python train.py --num_attention_heads=6 --num_key_value_heads=6 --intermediate_size=1024 --hidden_act="tanh_gelu" --norm_place="pre" --attn_scale=0.125 --init="uniform" --init_std_qkv=0.0255 --init_std_down=0.0 --optimizer="muon_variant" --lr_mult_o=3.0 --final_lr_fraction=0.1 --max_seq_len=256 --max_steps=3995
MLP neurons of a small language model. Each row is named by its layer, matrix (down: output weights) and neuron, and shows model dimensions 0-127. Each number is 128 + 24 x the weight over its row's rms, rounded and kept within 0 to 255. Numbers have three digits each.
A block is one neuron, or neurons of one layer that tend to fire together. After each block is what it responds to, as a language model described it from the Wikipedia text at the highest values.

L4.down7:117148160112090114132139125179169128154130101115162148124136114091165177123148129118117130125152116154097112159137132164160123146132161112140177119108109098125095138206133141146138137133146137142158101141146151149101131144116125118137176112133123123146152154137133111195106087101117118108131142127129111158110113102124122119136145105131113149103146127074107141106136114142145144121161
L4.down40:159140155073097113137118117126152116088111149120140148087147122147152158133148124146132139165106121123119179140115130150153104122119142159086203137134115076127116124154133102164061132110118132083129142121142123108109150146142083137136125136091157133107096111103146141164142098073142121122144133108107118165127110137174097135109147107080120123154152070124112143093121139127150116099155
L4.down47:157123142131135136154106123110105075128156132117180108105100143135132115113153128127103112116128162127107134131118171146133127161173130106096142128117109132119143102192119135136113129127120111145154102124120153093083149118139153141123145133135162166156128132134152129147116058183084143115140136135096106109123132142155136163129130124115151119112107147136132157131125114130120153105088
L4.down105:123173120145104130076108115126168118141167121155102130108129123093168165155159141153117139137109120134111132181159171129132080130122085128137107080105103159156183155156089119123097111150160102123144154151174079111138112178112145107088158149129112135133101147158159141140154097143115152178147137100148148128130116131136130130142131172125137139099119138152115127143125117167144119122111
L4.down135:100143102148152112100125111102102111112137128147092156143132131144115162158148107163108097139117166151097111148132149106169084116159075112134135152110124134137132158169085086138100120128136093092168123078141091146131186132116149153128117140148147144109099125109158120106133092087122148127128114144117100146118127110127133118113097089121165107141097129091138188139147156116153113083105
L4.down646:102136109103109101127122159121182109101131091170124124140122153055145131127152103147088168166114098123138119173135131140145091144134125112076090093085146132113115143164112116133110149138169082156119126111138140070147101128116153139136128124101145115154121151120135148122156075124099157157150114161114087114135110159068123173145112149130145143122108153145132113138131128131140134126138
L4.down691:098151149137104132067143140153139159157113103120148083157139110107114126140126115135127127135100136132144126147123159103118124128167143073147124129122114099099052113150136108097146128161091160139143124122135112152085137076106115136135094122149100150144071152175097131134129097128129105111124106148135094141130107119118133163140113135163121147144125116117167083159144104093106132134129
L4.down777:095123146142195116119119072100165150102100092148163110157159105123155143125109148095138115119129125123138157126125102162125131101082103096151131141103121120141116154139103123150155116128139152151150126087159129144136131099112125120145095121123132155176109124153153141136120096069124141107134152110129103150131125118153127152118133137137119120119117103145122114154124119127144144122136
Responds to: Sentence-ending periods and closing quotes after a full sentence, strongest after quotations ending a paragraph, e.g. "...guy like that."

L4.down133:128076106145094148149139134112086159066152142140048061130114048114128144139117128162082138124149141165138170125140114168161126093086138133134120144130143140150114103141146115115141114103135089127127205115101191131126166150135140129098111136080157129115111120168131125132129145148119139127094120163130111157129123119120116152106138101132119157149129125164132130115111116143087116089118
L4.down144:141148149124110146087072135119135115195134197134088159126101089129096160164133140113133124095127117121097108149135125092137122106127157130118116135102101102161099185128066129126121141129151106112178167108132127125101151160068128146123127171151121139123119135162114057152112129091146133123175130133153143121117140115115151140120153104121107157097127122111152106103136141131110127132109
L4.down200:104131111147127159091158131105121137139147155164149145106154126177147125089109154145175123129154113104134136121131098122164155134086108119158135135103135121134207152121107131125110132128131109129111107119141128138112117152116124105149156126129134107134133140165146130162106078141157113112149130166168190112100097096172134135184160155114100097122142131129115087123138117125108124135125
L4.down460:098152180135160144145067146100076137113141138110161112153126110133171132143100149130136121130132125123114124187145133154142125145098103160107144125106137121147114132191115152157125083144187152126158150128163124143106127132124137125135157161114128104108155110143163163130074118093085074126123148110145139152134133077139148134091148100122142127152130082148103092147145134136144146133068
L4.down494:165095130116125132106134112109121136162087115097129105157123176106148125150141076125125128102122117114074146104118113157148167171125167107127143132147141138102115086143128108139148090176145105110145111109122151139084136163135135154139145155142123137158083127125121174115118124122152108133124109109074130148108119138149110175092156126130101133078129105137147104062128084105137164119140
L4.down553:151113186139082093134146111084144103098136097131117142131146170161120126129117140125159133125176130109096174133134162155109123123088094132152145100109159108101130094112092121123116110133086114100156147158099120147114064122121149134102134153116122137156122131165191133113101153126179129155151124109119137146076116130133118125173120148113181160124134118148139152141090146111120123178118
L4.down584:135153115147121131114135139154162116120112088086122138141126157138115104138084110151143166149132099134093080165116129138144157157123132146138122160167077126130150157124106178120146090158121116153128139139068166135132125118144152159131119131148121125118141112158122066137110107130108106151111138145116093104126128107149121160101172151103104142129142139160126134117164126150102139131134
L4.down597:133121138099139143112094149111185148110144144119108130147090099137130135136144144147063140128210111124134096134118103083093105142134124144101143132135079105119092087132140106134126119147115130098118111116126101123149129127113145100126133161143152137112120152160101116141156106147095133151117136109137124085092093142121174131085168069101122117115114119111117146180104167113135145112131
Responds to: Commas closing a sentence-opening time or transition phrase in narrative history, e.g. "By the early 1980s,", "In March 2023,", "Later,"; rarely, the last word of other phrases.

L6.down62:141126145112103185070117136114145085118135125121114105152138131131174148148165085092153123094143083136111160153137123116106130099113174114104112173090108167093158109158121119135132070090157135132137115136144094145118142102149122150147136108091124153135140134134143177142142060137129136151137136134117141141140104162130148126128109192129128165114145104115121104141144167137185138131092
Responds to: Final token of a sentence-opening adverbial phrase before the main clause, usually its comma, as in "In his later years," "By 1977," "For centuries,".

L2.down179:083152158135101121125104136137126159152081136131133056118151121139112108130121099117127138100125114140116090104147093141107107155089151123118090148104122205137123108103150130113153092145142167099129079130140117121175150130099196136091112132130184122134103084119152088130123113126140131111141124103118099136151089121152112137088123137142142136126114137112115148113091141147132138171127
L2.down363:155120133195116133147132130138140168131159161117148138133120129133143118092108135126102112074104133127152064120117164154139140101114125086166141116119144154131101086136139115120055169132137122079130086112105140081097152098152121136102182152096153146116124140150153151079084142121164107109138122105120117107144137156097139133088097156121143147121113120125112113076155138122138084144122
L2.down641:132126145168128128116146137107167122125085103119132123160102121174178111084095149117129149109152094168132107142140097096087171133133147131131067152113133096114161175103114118118132120106153138144136122139144107118113117149141113129137135095123129147110167121148069131111091112122140174160177138114168139113116107107098158112111126172158119162126142122133124147116145107121126130139104
L2.down652:140118126157128153103158160194129125120132133120110150118087140130145161160168124091118142095120170163159113130097120148155147159115124173115183107118133144127137150168127156151179115109112096099152189153148141140143146108160098140137100184099156092149163117152138141121161141118138104141138161104103166120109107138106063119112128113084079119083109121143116129147149132107128087157118
L2.down755:174129123114147104168127124106099110154099146126081145101178133182141126123089075149124108158118163152104108122108091129143120106077140115104148167147198053088121108153125079122079126142116170148158144150158157163144119121159127111127096133092130165119140166096145136092087087111117115151154138118146124139141122105098096131114094125097123116155140126130100166150148133115104133114142
L2.down849:142094089108169138096103072128139139095094146141122156124095120106121127119143155120113118106144181157102151093128178080128171137151129115129106120169137099091096115118110131118147150083107105152157089144132127179092143151131149134115089123096157139126104091128121149112115076143169094118155117157101067147120146120133135118135167111142116138129135123091139144097146127117137102145113
L2.down956:115131173106161188139103140133143097143113127116094138127162162144149134143161157153114127167159132147139124067126072124155141088101086105156163167146149159162140161100092146152079086131105111144150147115171101081134134137128131123128125135150102137137120059153157113114105117131133130079105091121114153174157140093100142133113109147129087126106184127121125153122145130154095113116136
L2.down1002:119119140129137104148116125125125106113117148081076160172094090162125106157115157119125082114086124122113115092149090132172175126103130120110102141181128145109146134113110088139126102107110160113122137108107118150123137141072160113146165161139092147112164104132098070166177162132103164140143115151142143143120126113103154105121150130144132140149154139126101162085123119134109136064111
Responds to: Commas closing a sentence-opening date phrase such as In October 2024, or In 1977,; weaker on closing parentheses and mid-word fragments like inc-re-ases.

L2.down269:171150146137147157083145123140125168129146130155130154130132114110103130148146126134147112104155070116103171131162118137129126129098116132090132123117174177138096157119113147144126094143117121136133110130114105112170107135182086138079143178148078149135116133105149134105101124127150156112123115130153118184143107115135102116131135150140109108104128110160159146111136103127135113137102
L2.down302:128147131135106125105126140116120135112116137125148114113162111132159137155142102147123144141092122130120133135151166118155172105117129095127157109117089104125162141197118116119136117138124156153112157116099108148094119130157166128135129177125087140169152120126127126154127115149131169134157151113084124109118145153148116132080149119115099108079141161091110073122128104150136107114083
L2.down418:130163138116131103136113147134143183124154115127143151119100140141166110132143117164096176106138125111118111168159128158128104086122121129146140132143141100152150171101131148128151090108111129090126137153168154134125137123144131146105151112113112154129050124163144119107084148114136117136123142149110105095164130106149103148126100149115121169147118124133140185111115124181122134119130
L2.down545:117131112107153137131110123131143126130121144122120161108109174108123093140184128078133143142121157116108141113101129146118167164173152097098105109146161146117155136162124109123136125139136097124172098158143137116146094141084120134147126111107146167114116130187130091166110093140174118134111167151076104155166151150108131111143094150147160181149136139103129124125096099167088105168139
L2.down614:162106110169100116142113107107135148130147147158115161122121099123142115103166117128118130100184161105090146138141156135097108164135095157132112112126122105126131095099115131131109112078130152086153106119154121138131123147109121139122101145082088162161084106188128093130107078134108119158124118142158126131173149128141149133134085134100130128138083081161119131122156137095104114144154
L2.down725:124138116120122098127103121104159141099121128168128112107094130094174146093182137131100176164099115108098151128141100140107124133105106143115127120144180151145125144190103132117136080145137102137112119127149101119145113151139056150143132052131108098133136113154137107142114148153134121157140185163107153162072136096123125152136104136109147149142131118075143137138147144153117081142142
L2.down910:163144108099124095120138152140130110081121109117196164138135096107107173133152188154108145100127168142139115128138134123128140169134124110127130151173139157150099121121132084156116128160103098095145151111190113148131100160141163171115167081175133172110122102155145148130142115153141141134113129113092152111064166137112082113133074159154130135139119145073136134103089113108128097076107
L2.down918:137151115112079117134125137149114115100137104152180120074149110086171119140158109142074151108110151152114141140158170124128136142100111100143155130121121128115109132172131137154089118142134131145115145104145146136098098100122101110108123111146130147156118084125143109125126073100149120150135143132107142114112130129132129150104136098133133146099146126091160121126140125129144116154107
Responds to: Tokens that close a sentence, quotation or list item: closing quote marks, final periods, and line breaks after a finished entry or paragraph.

L6.down955:115125158124154138130114112152123127117143142140140102102134137124153153123149125118166130108129078102143094119186133177120112141158138145123130135124126118132136106151120145134139099086127131184152137126146125126148135123091126104103127138122113094123120182146152097124146121115109105149133159122134000147135112143117120116072158095068123173093156113083102125123141146164136145114147
Responds to: Sentence-final periods and colons closing a clause or paragraph, plus final table-cell pipes and separator dashes, e.g. "building." or "declared:".